MLP neurons of a small language model. Each row is named by its layer, matrix (up: input weights; down: output weights) and neuron, and shows model dimensions 32-223. Each number is 128 + 32 x the weight over its row's rms, rounded and kept within 0 to 255. Numbers have three digits each.
After each neuron's rows, "fires after" lists the tokens most often just before its 100 highest values on Wikipedia text that the model never trained on; "fires before" lists the tokens most often just after its 100 highest values on Wikipedia text that the model never trained on.

L3.up258:156087141118058113120170159127099144124150152142099135177160179143124054123157150018092101076093127156090073095098151102076179135114102111039096081116078129098118079137108089125175141136147158156150179132127155142119086123132140097168084150159178151153177146084073125181141110133122130159147132153195077118108186148087109173133134127150124170093145100157136115082133142112084120115139067080087162140138149146161113132132095139136099116099131124164129171099131114101142148153118121130170097097124147152189153115162164184110152126170090098142111127151147122117100158131146103160
L3.down258:137144149145146062113164143111129094127121131146130157214137110186143176140147113124106072160194095157092084176150141156130181121148122108081085172162192132111131119173134118131059181160158116120127156098140059123118146094154109118134081146177091168148122106170155063108072156127136074159133125111151146073092065120132159068113056155124141115179147126157157193084161111118134168099155130101083167091098106131111066123103155158146062127173120123115104098125140123100139129081118177090156116098153163142133108112106153109156079119184131143139168156136125090144120097154162102130
fires after: "r", "a", "n", "ro"
fires before: "h", "on", "her", "im", ","

L5.up74:101116166095115112150202106154064132161110129075176106122122080131104123160101151141052147082102097168076133078121124087106158135099110134130125122118049120126108155127176115113130137125130186154109107161115108140136158102149115104122149151156123120126146130101149072116139106132136154101080060161123099128135161109133076096156140165165125113136138165094192160097123044166089145132212133067114080156115194037136191141146137063169106168179068091108148078134111168138062151086141142169113181147122121137143137096211143094175199146104134101117157124163117134166119092074153164150
L5.down74:096112155120150105136125128150092097178079169164118106181146093143099149124125083149048151116145103136058172117116129172122093107142134109095129064119088081103173140099106129158158119112123140128094123151137105173086101013168091167097154112120120119128116142186105089114195141140126160149147119104162127126136160114142106085118167162095131132102115171142176076062145169144040138125198135097088114189099157109141114160119113163084088157137129106126129142145134140129095146043186115127152153142136196093143136120142119108159140168000153128203130074111130132138146152091152127153
fires after: ".", " |", "\n"
fires before: "\n", "-", "|"

L3.up12:148118156128013136048159096133132128155138113090147123186120073140105142166119162128114107137089114185101078080088131128139163133089078142085116134113078122113084120183129075100190123140139165099151186131119156159112118136119109096187124120092158174152136170092127177154130136188067158136121089132158078113126133144102118118119078101135123187141126173126120087078163105074093126131210129080066140151107125150180155129133101111116140132144100149136169114107089118145129077140152123138155097133106125166199192122176138132130116099180097134148105133151156156125146132107133140149
L3.down12:101142146105184054146142151122088182161143121125164155084144140109135155175143161157090055188129127161175131094099125134147155115119185114116116132096095146108129135187123091098168165118137126121136145128133086089111118069073070114060144159201133138137143146099115102126084128117100080057107127087121167126101121128113147145138093163127143074135137077088148171099113102148150108139181086057099154079116164136159113114134145098097157109138097114097130061118156122119129137216163160210161123072136210151107181177103139141116112117183149150153114115126111106169091142136142112162
fires after: "r", "p", "l", "ap", "er", "ro"
fires before: "h", "y", "he", "t", "her", "x"

L10.up497:145145131131133100129149124150087192103164062146131135076221149093129127125097143130115122068102096134130129136113109101140085207154116122129131116135143162104195130078092086135140093179088136175110132099114078136088130132115100094116139116137107161088164079127134134113108139151098119118123091179128133125104176116192122149125152089197112119113162157086158212162170038135142113139118149186196153144114131093055096093113143158180089131175079129099163138091106131160085178138107134084108089112124094144172109149162132106138138162141084110145147094154174161068130133170155157080
L10.down497:125125117148202093094123132125103155140185153160073089127111130130128183106129106148180106113119138086159153136124196112148164106178148167162118137174122139116114124115128128077177146129148163124112169117084140149060132111154126146096164099084153091137160113168108088127154149142106120092145132137158147150095111141089173110123203186158075101145107101146096189120142087103155087179129118136130161166062174120113170026080160142102091144128101113127126127057155135146128134041107156141134073140148172153085010074088089132149142088090125108110131122158110098200094159165142094162
fires after: " l", " ", "as", "st", " c"
fires before: "er", "0", "in", "ad", "he", "1"

L4.up329:138082134147103181112164113102059115195148168136126115089091079115140128152114136116117115112074106140138172144132119105085168179106110059133073130142124143084143138142096151136136119061120204069128125146138093137097149149139210127170113102211120158108163065077109089118133193119088062172122088133150083125121147122132114169120155154120123143167102146157123123122181071155129142058127062135105156141123108154035159215149131110121115120204112123121112166166094159094145130099114173178088149109160036162111093135142122181129153135129092151128170117116141128129088153131075196088
L4.down329:120108091139175110113131131063097138158168070139087116142096170174145092088096127146190090103112136156114159124185093141122143192145195121160070065100182154107122176186180099116116100102106105131144166146150126116123141140138116081171139072139152176155129142129109130132113123092118154184178036080195157157116115177125149124096164179148055152168099122144159093125118129132077144124063119159156121108133105166095140113155152128059164133137194089140058188076189132156078134082097158158136171141095120169156148130133104123067142106074103110144133116086115170155111104148070093105
fires after: " C", " in", "c", " to", " In"
fires before: "p", "m", "n", "b"

L4.up88:129133054142075118083179142153101129147165166134133114152112139116086143143154136129160105119129150189101105091170113118180158116127161112038149126071076187164134053092160125098119141139142106143137134130115120154118107109089149136126129148183150173153139121121109154125132151105112132166142097152202088148117158148132072091087081127216123099160172139187182128182121063118082161112105093083126190114125169122113124136161123094152096179141112172165134107136144099135124088111152150147155095110118112168133118149123138162131129075174121067119199130175174178126151147143157111119
L4.down88:195179088131103175120102173080128094087130107107078125086132107098175099137101080088150083050161177134113083146103167120096134109108085120138116124136159136130054121108142133075104131181130080121136166111145087091099155117131130159169039175100187130094161106146087204091163154157101130130152164104107137131090091170105107088115195150149101116096188092126148151119177114161101097130117138119152147093161100159122153152176219177134129150149153158119137173123142134123181111083149138122068137153089193109118075121126161158144104155158142118153136124118119133165095134157104097101
fires after: "e", "r", "l", ".", " t", " e"
fires before: "h", "im", "her", "e", "om"

L5.up611:130151199169089159152183155123093108128098129092161179132125141157132097174178115087049146133119106165082156092160194092096207198129091137102122153106140091151064144126151076116095144093156160162084130097084137152110141157097115092149125115152105154108122137114191110131083165086139167081135084119157140087164133097096111142151103120136155113124115162147203139042110082119112131144158094143110148159171139089141177163124152135154073149151112146103159090138185141132084159110130128071084069153144166160119086129165123096140139128102126106100096162145134180186128142048122156147
L5.down611:086132139119083107109116134142108129167106146198127141186157081122131119142172127143057187120151100176035124133108133114110103092114150115085121109109122078111164154124097115163140175126131134133099142130097122159106072015133094134121157122155120129101149174176065112121161131177103157125114111090168119146153114121138134124108168146122109135150107186124120078104137166125080136088219137097063088154118185140113133168143109128103084164156132145125122131163121110134077169073195143144155162123140169123161150147148102125123111168000144103203121098114135140127133153101184146124
fires after: " |", ";", "."
fires before: "|", "-", "|---|---", "\n"

L3.up421:121124175163109154088182114097084180189112146095165159108126156114149077140140122110113136148115122151124072146157173094080210154104065127121113145086079095087128136159114107125109141157132186125075137143157087140104141145099117109130109086138076126103182120020203082140110138096155192125065118147116123088164171097163092069117099082151138112164125125180167163080113069104193102096193081171139098161158121107121189162162142157135124159140117108138154109114158166145095079080136114095051096154139138153111105181148141074163151130091101116137108097150126199143131102058127138161
L3.down421:106130138133123119133152128129111100175106138133157148122114115137136122140153108147087211115131090156087146161109133160121095117119169094072108090117085087101110146074046115179148130094162136161077179137112114173098098051128068147092107117184145102130172125171131074121149115147137128113135089104161112129141122109157131086115171148132121112142121173106130098131153175160071172127226107112123126174108206102141117134139112148082119129118121126116135127188136094089091169073168154096122155137130124098135101175175139083143141169000150116220156120111139156156121143115130125102
fires after: ")", ".", "2", "4"
fires before: "-", "\n"

L8.up17:141169124131133125090101100146120166129105145149177116071184123091161191148143130119110104150124154118135145150106164097100076144145133151139120187083087153130163134137085132016104112142057101080156057150100111076081159114123152096150134075143132166109102100112141172140149102065130128124126114141147142110087108136228111115078140159198203084123102087176124175121136147115155123139156101154137155135152179075086096201115125114150115166133096131171136200157120170099114105146166127138121162095160124116154122142148128131155168145157094162121093156177145088118105138178082110122
L8.down17:105057111153127137132117144122095094130124150120112138106143174117083120150119148097138169128154131132129160169082138227123176092123104199068107093148106118113134073095150126198176133138160125125106141112109158164165127085103117176090118179170154137168123105088150094098068109100111093087166069102093078146195226164133150138150072109078118125118129173146080120136172144102146113174126089081129104114068136139163089120126063142125140074121151143064193093092112154165180143170126117159113071147151135112096155122078099155103118160090161140143156118109086204133129109090128170139
fires after: " ", "0", "9", "–"
fires before: "5", "4", "3", "9", "2", "7"

L4.up655:157110147189111123121145091120128162115175140159119113078108104112092092159158112146126108121083141168143123099125117161111158181144118076119088097151137140070107096139131079132180105103160148045102144123150090141128109108100188123157147089202062111159148142132106136101170164151120107146127120135122098143169053113173150124074161108135142115147136121155120109132144114059118149146118112129094152162087148096126106182114066064153064165189084127140131132208095107042105165142122121186052150111148103197135082108154130189120163129148162142114146105155147122107111124126111135121
L4.down655:143122105159126167150162081096130110153129096085104073120116112137210102119072128134096071132143153098103147093183067109152124117150139131157109116078127145170134175139160158141104082048111143171148153152147125112101195153161123129186102180132178149123098114148141140160126088086112124199106099160162134170096119150127143111021113141139072155125067152161144149162143137160153130098160133176156109126125112136129188108123150129141165139087146139118104164097166057182075150100083149127164104130124102127149154103168156217084156151069115106075105082076145166130090102115170088085
fires after: "t", " t", "es", "at", " re", "c"
fires before: "b", "n", "p", "ch", "ed", "al"

L3.up445:175115177142151139118120046079156136131075156062174139111115148151158119153107156146115121129133123066116135101139155145151224180206175132132156117093069193083115109101134113092100089126115164079072081151106049154145123143084178174150076140143080096133140079160087131149069115098144075112099134135156167107075117120136097120091133085168199097116139068125176180081165139146148123104124111133138078110163133108148154150103126168115152140171111111164139105110093105115152177089107104177153151121129137117135196117142172077145125141107097105101122145162144169124105085111087141124
L3.down445:185110152081143135135146155138169168146134134106120145102120136108105174178169141170136077149106127110135074171173123125163149185108165133149100056138128158163097105076173053094122136121119128163093138146154069142153116219070179082129121130103093131074097176073140143146071107063105091154084118143086132072088084112144129108085142124115164114159110021121158114078145112112076104134145170154169103115133200124160144167153105091117145137140142135112148088169158153133128123088094149152097121122115139160081129128126143194169148128203093166128110116134120177107075155144137078128
fires after: "e", "on", " L", " l", "an", "n"
fires before: "on", "ue", "is", "u", "an", "t"

L3.up82:117181168158168118141108137115139130090117120132114104150183168131155108126057124156070093076109107128157123094130119091061157062149151125131142114111143111111126096144082087109112135118095183105092073135143083129177087116117190056108084133158130204119153113173127153174100117124120130048109120200164131082149151093183124153152109156121181134112157137123115180127128116114134088115153094101135111109154095068126137157148103015144106181138130121097143094124106094153107138146105148120094167138118099135127191142212111161098159176171091120125112140121141112101143093173138124105
L3.down82:160148131100174110071050167109118209107177160140082123143105121103107160143051120130089106174133150147089128100141104078151111125120122105186127137169133179134092169118081136159152098071141070115139119091134165097083124071142149128117076122128177111129091166122155165164112114141172175123162109137159143097067103098108053134163202152143123080097154105169132140111049119140110116114129156152130099067111139099196133153111154104143076145109110120090070185164160134120131121157124100140144126136168157100120080122130137149135141164147133150120100134051174044134175156147128070145
fires after: "0", "9", "–", "il"
fires before: "0", "1", "2", "9", "3"

L4.up378:198136132160124189204107122125076090134134128135160123110109149118101105192138157136145111077066157182139161082142166114093141107171169083084131108116117145092103084165096053123124144081114175062170121092113131137168183124090171091147135124150115145182149088133137103146151112131143175173155088144148094146116074117101131143130165141185111075136153068148174130129148170110179163141129172086147100146115148094129137158162077063178048114143091104101133121166132176118079161155123130161131149153164134172158156158149156132097133055112117122071129162162170121157114133118096104129
L4.down378:173102173084156131107148171051136118118127154175171149081057176124161132136123109120084086081165124136087142084134131160152153105113153118115140097162128163101134099110067130139110128095115065017192180175128156136142195144062137086133121093133137167146108112188159115101077182159143137170120151095157160146118107085198093153155130081121142157141088132118144115104092138107103153141096127140145094131058108157143083161149134126116112109154122161135111069151127129154165118118122092146124126105118092111128171156179117127135031093076133131107135154106179135111137147157129146151
fires after: "\n", "=", " J"
fires before: "\n", "P", "C", "S", "The", "-"

L9.up562:109115109154135141095126106142154075123117106095128153155153074112144114171104150162150131146140118173107085171144091144103180107184193080152149170074151117086102145184118144111085082103146120103121155122034043139067113126115160079147073140205124135124105148092097131146073072135113098171105107140135148132104121122096088156118115132193154134101192098166167107196202111094105137135226112135125167114121169135121095154080101110153143173160102129155124118150136106127061132168145139207137110081062137168129127139135178116154134085145110114122123178165146116123123100138172135086
L9.down562:128122138136168100109140140153134163105181134101053109130151205130095170118137120137104043097161180104172160128091149138151083139109135150149125081113114152137156125148145119138130086128144095134155094140110170137186120116145118122075164155074104097111116091183167133106128119132184136113165136083156148140116103085100121125128161150108161180098161126054083121180177071119076141189076140163116136105068124139154155159139215140144132100132047137188103141119187098123105113116113106072121177118132107140080129128169147160134074194102153086154169130062150173164101120101092144111
fires after: " w", ".", "th", "es", "\n"
fires before: "n", "re", "f", "s", "t", "o"

L5.up577:139093158119054165099161127110070139197116131056186096113138120140154049176159125122086141123120117188129086147093160122072214168128094111169134147097092096095111106098125060122092133145128167116105156166106128150104157116111117136111131152166111138099192114109206091133102140117103139130084083147113086117134189128155103117145174128181153155084124132155191150112142099119139107140190129147114126161171147069127202166169118147192098163133167118129151144194140117138073119102126122113095171140131138165147108148181142082169137100102129159108111115171134201148134084086135122134
L5.down577:092130197111119137099133162191085116177115141132138135145171106111148159157161105157060133135114095139072134149109104155108085107142182124136099129129082056096128149132090129137139136116148141150061170138093091163078091022143090143088125140170128090113120129158131084113188120136126136120127075124125109113145110098148147096076150171172114127131119164137132054120168146141088147109215113129124110201083194093152109138104113152097092147118119141116141146173135111148117135075180093134125139107126143109120088145169127118157138190000149112203183101111151163134123161130152133137
fires after: ".", " |"
fires before: "\n", "|", "-"

L5.up62:143147113145133125166157122091151132141121095114116133117215171117146094105092133131099107113154140118115176138100127113118148139121117065106184129086117156096090099193117141119131128137120133160071116086149104117151113140071105133167093181119106118082152086107090082152077149112128111098191129153087141121162204122165111117124127108115189074063090098143160159180137109147175183151133109087182092125141106141114128125124152116178135104117186147163131044131093124113179100146106115119160134164143151137113190170132102097190107147094101084081125159135206177101073147136080174069
L5.down62:101154159146192126133141147119082155186121087181101130107159089149148145088182122098142112109159118194144145134091175113134064091121126125177133132125108072173162144133191108142108096116156151107117139146127164118186156125163138073171131099128096111078095148134143141140073122137127165150115095129073079112157066129098128129039107107152170071140108048126119126166134143062124169109128181060114146141139133129137115167111129164136134106161130123146063182151185116057092100092100092137091129080142083140093146150102154181082191127128101140108100118138139195154116173176131120090
fires after: " J", "an", "ar", "r", "e", "n"
fires before: "ly", "ary", "ch", "an", "oc"

L3.up269:122149115126157103135142124147148147148169142101144122135184139130090080167116153170078099138116165151115139130101131093077195082149107147080214131096130082136098043195121122094096113100109181144107080112092149145092171147139191050195133153129110191147116134142130121168143183095048148100078120142108058147142128095144093149131134167113152127097163113139151169107135119144120122121145100051118094140186119134088135144198123089093115067145078136150148116096118151098127114165139183142097167131111148142123165096156089183168164101137110166106081151146165114114139105105161163149
L3.down269:155132108152133094042075104118163212087143145218066043144075058105151162137094089096056169167135080137119157092159123156125126173179103111185128130160108156083105162137092126163153113094164155103184129119123148056138139124154143122146139120065154117190141129141132143149164162113126173091155116151140132162121132145168112134179124097157163155101152115109083142125085141161099084101116096148145122145080084110159148127124091069138122143113149142128090132148112112091135075107142099137174154180124094140119138127191171113113133132132136180103115106045144105173158149156157074124
fires after: "0"
fires before: "3", "0", "6", "2", "4", "7"

L3.up289:113132159082147144164126157125133166134192174102130182179158112127142076160126090092072133096055094171105115112089134118040125105091094125124136119154125086110123078152105099146119145164088234072099127120119104161097162199100142107110121141149130161111167150082147105144135137141100142136156106144067092119144096112182129167182158134075096147119135124101105144114093125088162127116178120101101100113137176064145161109169105064138057132119094148095140162164133173162081110167171115171123161145100101151113128153174110132164112195101117125143077100153138151132159133144164132092
L3.down289:069091036168131131092085083126152188116105122178102100207155093124152167137073118164136150133164146145071173103103140147115133138136143130129133180184176088142132126171109104095129123120146058141121134115109163121125112105217144139115126113154116093105088119106092162143145090142114136207090141112185138167193127106119089109126137140161147130090150123065123140124088171195140118155071079143095110139156109147118129170173102190166143138099161184127133105121150133114138203134109047086130085137090161090131074099105078109133089169131149156107139097081113159122177163124145120135
fires after: "0"
fires before: "3", "2", "4", "6", "0", "5"

L8.up679:159152152122145159171092072118123141107114203103147142037120151148102134154142166133118111157134159182111137113104133105115142166131140082143164094099081169092133107135147159077099151149155115129076130104119119104123143141122207105157096049142093095221108164096115148146063155075161131195073104191126124092105110139116141153139098144132152122171140080128132173060109102058115107122150132139129146150148181102157126117130125137137129124147118122172136131111142159086080166157145104100137151080120109061186122117169147145095119141099107106068123124174184118146132075141132163098
L8.down679:048116133105102117136062174127146137154078126141103177096180113094134126100127095153087061164135113133118159108137128165123133077117125213089118104121187101142086154111169142124089175126134143096148144139151135116095105091174132161105160191135054123149146155099126067141083153129104185071150146118136097126110142094136129181173096098150097131153185125136131120116033114099116151100167131105159071116121167133159121085143130093139107167149164134134122141116101132148156103165130137129151139165156122090084169104059145114127196144110171130175127111123061080131241150061202138129
fires after: ";", " ", " |"
fires before: "1", "0", "2", "4", "3", "9"

L8.up403:150115146141077162164126121109163209175178145094166166125174130094081119182123148108080096149119109113107104175095155095046138119141139124160151154086156088113130093133120124125085138110098164122126092117105129141094200092121164127204088075129070154138154116105137131165106134132090125123122127116121087098119099099117110134120110154097155150125149097139104155118121100128158173107174115165131104128109081103056117114176067054118120114125115143158135206180109125098059155139107128163132180081144115133164185167177138168157170121209076126079141189130153111147136133200174138058
L8.down403:115168126086122110134167078119139146118130166141162169134148112139072152184126147148105044141176138118080164143114098077097089125149189092103072168131145090126210121197079119125069166131083076109070183147077139129154166105079091120170119100081126161104085122141125134090114133141148169089109088152118146095134117140136144167171095145130134141095146111089152100113090154122159128124092123125099140144127088106061074161170092124129170102159126144141099107129148141143174132168118076221131100122121106086129091095135150173156150206172130070076170164119113119160186174145184112106
fires after: ",", "0", " ", "3", "1", "9"
fires before: "5", "6", "7", "2", "0"

L5.up318:130154107109156132185133112105066133160171105033145150082089131135033130126133152114160081158117135154184082125115125137114189124165057092059160112134139136148110097121096128168142135145121173132114112090114156156128159157098117166119097136143123137153100165093165085164115110149120140132129103112125068105098144127105130143039166120106143135078158126132109147138131130087104107155194060089121179176125128112144159172178069142154150152156102173185148111082088121110119134130075098165135183097130098117124105128163169140181169110123052128104108125182153157122111124192110181087
L5.down318:129139127156180070182065111114102086087101102175178154088115156107093180121118178113133081118179129144161168136153116172192105147109143102094167192116130097082096153133107132127144138119089112105097141146101081105122140042159117096110123078130125119160071098109200094130079136120142201080136151144144118107113097108133114110104118086134121068174120112119160092133144191124061156155139127140099124183093145130192112186092127140119109137153048168139129185087116117124088143099146119206135128133073152149171126175121158202100180149131116111143132130108138113175056126155076133120
fires after: "ou", "a", "iv", " S"
fires before: "w", " A", "her", "he", "ro", "ver"

L10.up728:169118151071082130121188054099124189176146136160190169111173165083106133099130130055128112088106128143128088187123133094142082184154113136135157109105143184152126106117087087092099096145108143081135121149147062160093144085124160144175149109097135135112123120079133165172101175144114108151136104115136113105079110059146094041085159107162172150148086107122155113169127127152112132141113167142123113135122171115139159165157139104118129134137168121166180123111110170091141144107109038079080125105118117132131099148144154113102136138177093169115212134173186153166112136142102154093
L10.down728:126107143174113123140086070179153163124200089134097162173143083094101141100178180155134042145151142071096137106129102109071106156131136170180090104174170080129129148130109150113129094124127090135104104080132148135060132116149120121113097129128123199104175133141119094120186150137106118137141124118111144142081118127123144183117098162132131099127129107111155171229114168165164172134153089182171154103100188125094122101141137159191061147158106183106168140078114082129116128096101171183124100152127151121179109182141121148178141146128116098147072105121092079097062118148114072080
fires after: " l", " s", "y", " ", "c", " c"
fires before: "r", "er", "ge", "g", "b"

L3.up492:166133091103178141184105124088109123115175115077139196101122129154115143113153131068136110134132146112199098156087098094110127099143084113095095082111144096140122164159093098109157127100149133125099161133098111154159131216142183144101054060127077165172123170124145120162092178156127127107096091095108142100122122111135154165049108113101168121129149152135138087130173117079128128117133111104116168113168115141055121147153042117218146212166139168139126108130126111096123162104068102144094126154190098113139131147141148183137126187164136126130122143132153149164113156118112157032
L3.down492:130082107111124136129084105123156126116093140166157148167199117095122115078156186074151069158139150162113135130130133147104113092130112077099155124173117115150147118145099117148152149146127138156145130154099153119099066139153174171123164104111135142157115138091192138163126119132152149108117108137104098147153098168093105157096126110068167113124138167059125123126158152092115124067071140116116209221191123137075163150084115197114138072161095134145148192099099165087127123113115034155137151104089146154087117138131153201165137135072178067150131111178109155098134164172107140153
fires after: " ", "a", "ro"
fires before: " |", "w", ";", "–", "ro"

L10.up347:148130121120121122112212083160107154156169071135114120106137102119114099076164134129110107092110131164128129088150098101094095079127138136112139141144109187055140114119147140105158107132074127127088101089108095140074200142157134151102107118116143198099178108119164068102195120171107081184108127158165152110110130118179123116115088177129122127062112126078156153165166122157139198136131166181122117113171153097105171140111155109159162134195073159077186147147103142122082160135075188074153174124156106144190135162165159081185149078137121128083142112150146115133097158172116132028
L10.down347:111207096126150160097128112170090127159131074125134125083120115102132140104143170120156133074132119100167128156085120091142133109074123182110193201144129064181157114135115078120190104142159087084178105136142116152151101137149152071131144152146143143113159122169128099164143143167085146158119115087205129131089163103108166092060139120110121184138110149137140115167138138074072110103135117148145139108149196118188120084110198132115081120083154171132174167157158104115148100116103133155106078107152086048089132124145118103108147127123130172082137089115176086163023153117158083135
fires after: "c", " p", "v", " ", "t", "st"
fires before: "ud", "op", "er", "ad"

L4.up448:126141114130110154208137118108164128084158114079130194155133163160060075165130106074075113131110149152143072160086150063051156110097188148118089147128171082132124099134118107152093136113133155137153149178122068115129136160092154127107097141108083145094116128124165099174078106159109123078128103130148111141160120097132137142154112084110177143122113103111164120135103095092166160152114137125150132167177129090082113114171063127104151118107151118170140152102161141165097170153093133168082166145145144132120111161200105171136131153173121108089099132140145120148171098162129136075
L4.down448:110149129158127140152110135135098101119084141159121104166156094133135166076094123131118179105131096128149157155139110189145140112126122153139123129163142112166139146123137110154099096097115110122157091143090097069155138132114076169127154113108144128148112165152107127168166111153074148155120135095114123138105127158177153091160136116119118175134124126144151110114001177146145142160127136147055147150131126138070090157118112131140156078113175105135080086112148160133122158101152152144104163150137131125123090106121122136096142103127106130140106093092066109130255127110221110158
fires after: "1", "2", "8", "4", "3", ","
fires before: " |", "2", "5", "0", "3"

L4.up442:131161142151151177156132098074148118176179111075170133159086147147063135132113087070137107153132144093159142123111155141113153135137112131069115119082051160128152125118110125114140169090130144104113116110114085145119141129071133131097052133167106125112123126141093108167094112155147129118124118128125111150089125162151121128046130099122198121152126128102114178105167131149105155091126058075137125159101109104161088193167072170110162153130175133195122148162144175069148161099073120172136126158133130135141153117124200181174159126104144077099208165170116140097096095177101170148
L4.down442:166120127172165124142069103156156150148082115093179087127095151087085177121102108108135083092129135164144181150097121162137088144130188136092168154174131094097176171090103148117129107104169121148078097190112102112159078126124142110059129133137108122105084090163172060150103059103178178102134109089132116113102138167183153050094113117139176094200161153093157183174139114102039129148134160086122077159186167128168100172106141134133090099166100123129153190086195190124087101047119112193127143102156113154128166104120154172107111121091133134138143110110156132113115109103108088142
fires after: "a", "r", " (", "u", "ou", " is"
fires before: "or", "w", "ro", "it", "a", "le"

L10.up159:134124082123123145148167115168047193151150113103187151126194092140158138109115155102103104145153106145144125131152123096133142167124161140156151122138134167161127111183124097053108113106156118110078123095041081171103152138127141102144105135137101200093090115135069113137097117088085138142054102159149094099108097119115114175071161146133154116152168165193176111118158108094086129144181121155154121137126136100030129165141113137125119161187080175165093078109126126165084175142105080156117111113120143168199132103111145143158140181122151131150126125129141106164146166108160177062
L10.down159:138138083199112091138124128129124158117158154101130078121117138149148162115082130138148120109119075069128132174186145177111135150151111071215115128116124194092143138149174151103114115141121113138179136167157136104099086138081188169072181111149094125171146154146219120093109185189140074114113152061107128124141126051090124130145155137109119136090130156054137069174152065110123117115101103157163100137146116142133144166125154138102143107131141131104101156106144161151119196133051168095118142192176151137076144086087171133126080184153110075099168094103165135094080111124152130128
fires after: ".", "\n", "ec"
fires before: "n", "us", "t", "f"

L4.up454:122141164125121138128161116161121179112129191123148105161104134152070152200129131165084097089127109125108155181129126121087158124108097137123156138115107095124089100167133110123087094124090193134084107116096126180130129103108134113201052092137138116109133131128095093142113151104080164106114106187131083143173107109172058130152095129128204142094113118124132149091124110131165159111153106106079156108135147086103128122166096088135108112181128132159185082129119171084097127150144109126083169141099092215158155128227092154141128145121115122100088137145165130113144135107136136141
L4.down454:109158145137167091105066112104148201099151166126131058167126132101107151169068104129059064131162101127113133111125120099079126169137141103212086087157126157130120124060111137137133152092146103125114096131130102087124134063184134109172118116099137097132101149135131145127099095130164144097209084171156153116071125058131078134147145135111149126101161100088106129103075098138127084148095125166142118118157084065144091135153143097126105159132114118125107111176171092127131101143115108112112159185141202169099135157184170127123160135154165183119094157061124074135162138142156093061
fires after: "0"
fires before: "9", "5", "2", "4"

L3.up146:142153154143144139135180173137162107154165127095215175063092116089101100176113159135135130107043117140101127063120086144092113098144107090052162151111096162116141078158137072101141130122172161108124088077086099136116175186097149100144154113116109159177194130141102097137132141153142135157166082082182111135098131081142152136124150119155147096106108174065123128120115130123124142163160118118160138099148168111104211164151102131106075091132110116166167158119105181124031105127096086125133163130161110136147164130154156131141122112132094101115174146154176115134084128064075127162
L3.down146:177128142134110151066177132114163129169160116117211174110120160139110104131140147137131021135043132151140154107110142117091137171170129068083130152188076151066121115118066134126124133095189153118156131185081114139109200164098141044104102106126107136109128069140173127091105162137125104113141164152151108125141116168149100150126130063163159132163151142124110104149151146110117128123137116136132197116109130141125157208106126125148124120156121144119123103154092147133129149117084102121069130137156057137116193217177138126146075100124094103104150152109177152137151120132108150091
fires after: "\n", "=", "al", "==="
fires before: "\n", "or", "S", "The", "C", "-"